config.toml
num_hidden_layers = 13
hidden_size = 256
num_attention_heads = 2
num_key_value_heads = 2
head_dim = 128
intermediate_size = 1024
vocab_size = 2048
hidden_act = "gelu"
norm = "layernorm"
norm_place = "pre"
norm_eps = 1e-06
positions = "rope"
rope_theta = 2880.0
rope_fraction = 0.25
qk_norm = false
attn_scale = 0.0884
bias = "all"
tie_word_embeddings = false
parallel_block = true
init = "normal"
init_std_qkv = 0.0297
init_std_o = 0.0368
init_std_up = 0.0425
init_std_down = 0.0425
optimizer = "muon_hyperball"
learning_rate = 0.00719
lr_mult_qkv = 0.4
beta1 = 0.95
lr_head = 0.00537
max_grad_norm = 1.0
warmup_steps = 200
schedule = "wsd"
decay_fraction = 1.0
decay_shape = "linear"
final_lr_fraction = 0.1
batch_tokens = 32768
max_seq_len = 1024
doc_mask = true
train_tokens = 170400000
max_steps = 5201
dataset = "wikipedia_en"
MLP neurons of a small language model. Each row is named by its layer, matrix (up: input weights) and neuron, and shows model dimensions 96-223. Each number is 128 + 24 x the weight over its row's rms, rounded and kept within 0 to 255.
After each neuron's rows, "fires in" lists the words (lower case) most often at its 100 highest values on Wikipedia text that the model never trained on.

L8.up654 [146 125 134 137 122  99 193 147 126 158 139 140 143 142 128 138 122 118 122 161  96 127 128 148 132 105 118 139 105 145 117  93 131 121  73  80 119 156 168 118  82  79 128 118 173 158 143 106  84 125 120  93 134 110 189 113 124 142 100 138 153 137 126  70 121 140 102 135 152 100 119 130 139  79 140 128 130  91 143 132 125 136 136 149 139 106 151 110 138 131 106 153 142 173 136 118 135 143 124 105 144 173 113  53 111 106 137 127 105 143 157 133 104 114 170  82 103 118 145 118 134  95 102 179 105 119 157 138]
fires in: "is", "has", "have", "decided"

L6.up824 [139 109 131 122 132 148 155 133 144 151 151 135 171 100 152 109 168 121 155 134 103 143 174 167 103 136 129 143 176 115 132 112 127 117  90 132 122 121  88 155 151 159 106 123 101 104 118 117 137 172 117 150  80 144 125 178 127 113  88 122  84 156 143  87 147  93 142  97  96 117 114 126  62 141 175 124 104  95 109  94  81  90 169 157 128 156 165 124 138 113 142 108 120 133 138 138 124 166 140 127 139 114 122 136 141 105 164 116 145 158 138 118 109 158 125  98 110  97 123 120 120 132 110 134 107 119 123 150]
fires in: "south", "team", "north", "east", "region", "club"

L7.up946 [108 125 110 134 121 104 135 147 121 133 119 119 151 113 172 127 128 118 145 131 146  79 168 140 148  81 148 165 128  91 132 119 169 106 135 148 143 127 128  81 123 131 104 101 116 152 175 144 167 140 173 145 116 135  87 115 128 134 119  65 138 167 137 182 127 125 122 183 127 155 123 139  63  97 144 156 153 112 123 139 120 129 136 108 161 120 139 117 123 143 126 144 116  94 111 175  97 113 129 122 141 168 133 157 127 132 134 139 128 107 108 104 148 134 139 134 124 151 122 111 136 158 120  67 137 123 122 126]
fires in: "may", "august", "october", "and", "june", "january"

L10.up936 [145 156 137 102 103 121 135 136 148  89 146  79 159 143 113 156 119 120 111 117 144 129 134  72 170 108 144  77 133 104 124 127 103  83 153 146 163 192 115 122 131 117 169 110 115 120 120 144 146  99 124 182 128 115 115 113 100 160 111 146 114 189 120 139 124 141 119 133 140 155  90 133 147 112 163 126 165 150 119 158 127 134 105 155 162 109  94 102 140 110 143  81 137 113 115 117 156 117 146  96 133 156  98 110  85 118 103 102 106 117 130 124  72 149 139 132 112 169 144 149 116 107 109  89 163 117 112 128]
fires in: "and", "were", "radio"

L3.up511 [102 117 105 150 150 124 101 118 102 148 123 125 156  79 143 101 110 138 118  65 143 132 162 120 136 142 177  67  82 135  71 120 138 119 124 127 135 158 138  79 110 142 141  99 112 140 131 139 132 131 119 109  93 140 127 130 102 156 137 143 115 114 136 123 170 148 119 104 152 128 115 118  79  93 154  87 110 134 129 150 149 155 146 161  92 104 127 127 148 160 140 150 129 137 133 112 149 103 139 130 130 125 149 139 149 116 140 104 137 149 109 152 136 133 146 124  92 116  74  57 143 116 111 151 112 142  87 108]
fires in: "career", "his", "live", "played", "film", "release"

L3.up312 [139 123 127 146 144 138 114 152  80 133 137 101 107 123 132 144 124 159 131 133 112 151  95  95 139 141 103 133 117 126 157 106 110 120 164 132 103 127 145 120 129 130 135 108 117 126 148 129 118 126 169  94  99 120 160 133 141 129 140 173 144 147 116 120  96 103  97 149 154 148 152 120 101 152 142 149 112 121 134  69 140  88 119  88 121  90 205 168 169 122 150 115 166 122 155 123 124 129 134  98 130 147 137 146 140 121 119 156 121 142 109 157 189 126 130 151 173 133 167 117 135  80 158 104 126 150 166 168]
fires in: "up", "upon", "it", "down", "one", "present"

L3.up93 [158 106 109 115 109 147 146 121 150 120 107 128 143 165 119 111 137 121 110 123  98 133 171 129 176  73 134 136 167 107 133 155 135  97 109 112 104  87 166 112 177 113 130 158 126 119 119 146 133 101 117 139 162  99 112 140 122 179 107 103 155 127 150 153 170 160 121 149  93 130 140 145 133 107 176  95 150  97 146 147 118 111 108 125 121 155 127  90 147 141 137 139 142 144 116 160 158 110  64 131 124 137 127 126 116 117 149 138 109 145 145 114 113 117 149 144 126 155 175 145  89 166 157 101 151  97 155 137]
fires in: "no", "seville", "couple", "killed"

L3.up10 [125 118 105  86 109 138 134 118 128 146 153  90 137 121 101 116 136 109 141 132 168 137 101 141 185 124 139 145 163 137 172 124 148 122 120 134 167 139 111 132  75 132 130 101 139 138 127 170  96 165 121 118 124 135 220 138 109  86 115 167 107 131 140 149 138 108 159 171 112  98 158 112 132 139 131 125 163 113 123 153  96 128 161 141 116 148 137 111 136 123 112  95 165 144 170  67 110 128 126 144 135 135 105 105 108 146 116 157 105 158 102 140 133 131 116 117 160  90  99 113 138  79 132 108 197 149 143 174]
fires in: "grigorovich", "votes", "investment", "because", "both"

L8.up8 [151 125 169 137 166 118 145 127 125 131 119 151 109 148 135  92 149 140 111 129 135 136 120 122 101 157 150 157 123 120 143 115 135 134 152 128 120 115 129 112 105 133 122 180 158 120 132 122 107  93 177 140 137 137 143 150 190 155 129 122 150 107 164 134 136 135 127 131 135 135 109 120 151 122 116 121 158 138 123 124 103  99 121 170 142  81  88 115 106 123  63 142 131 123 141 122 123  87 126 138  88 177 109 138 149 135 112 123  98 131 126 141 112 173 105 141 129 140  80 149 119 113 122 141 148  72 127 133]
fires in: "new", "other", "another", "first"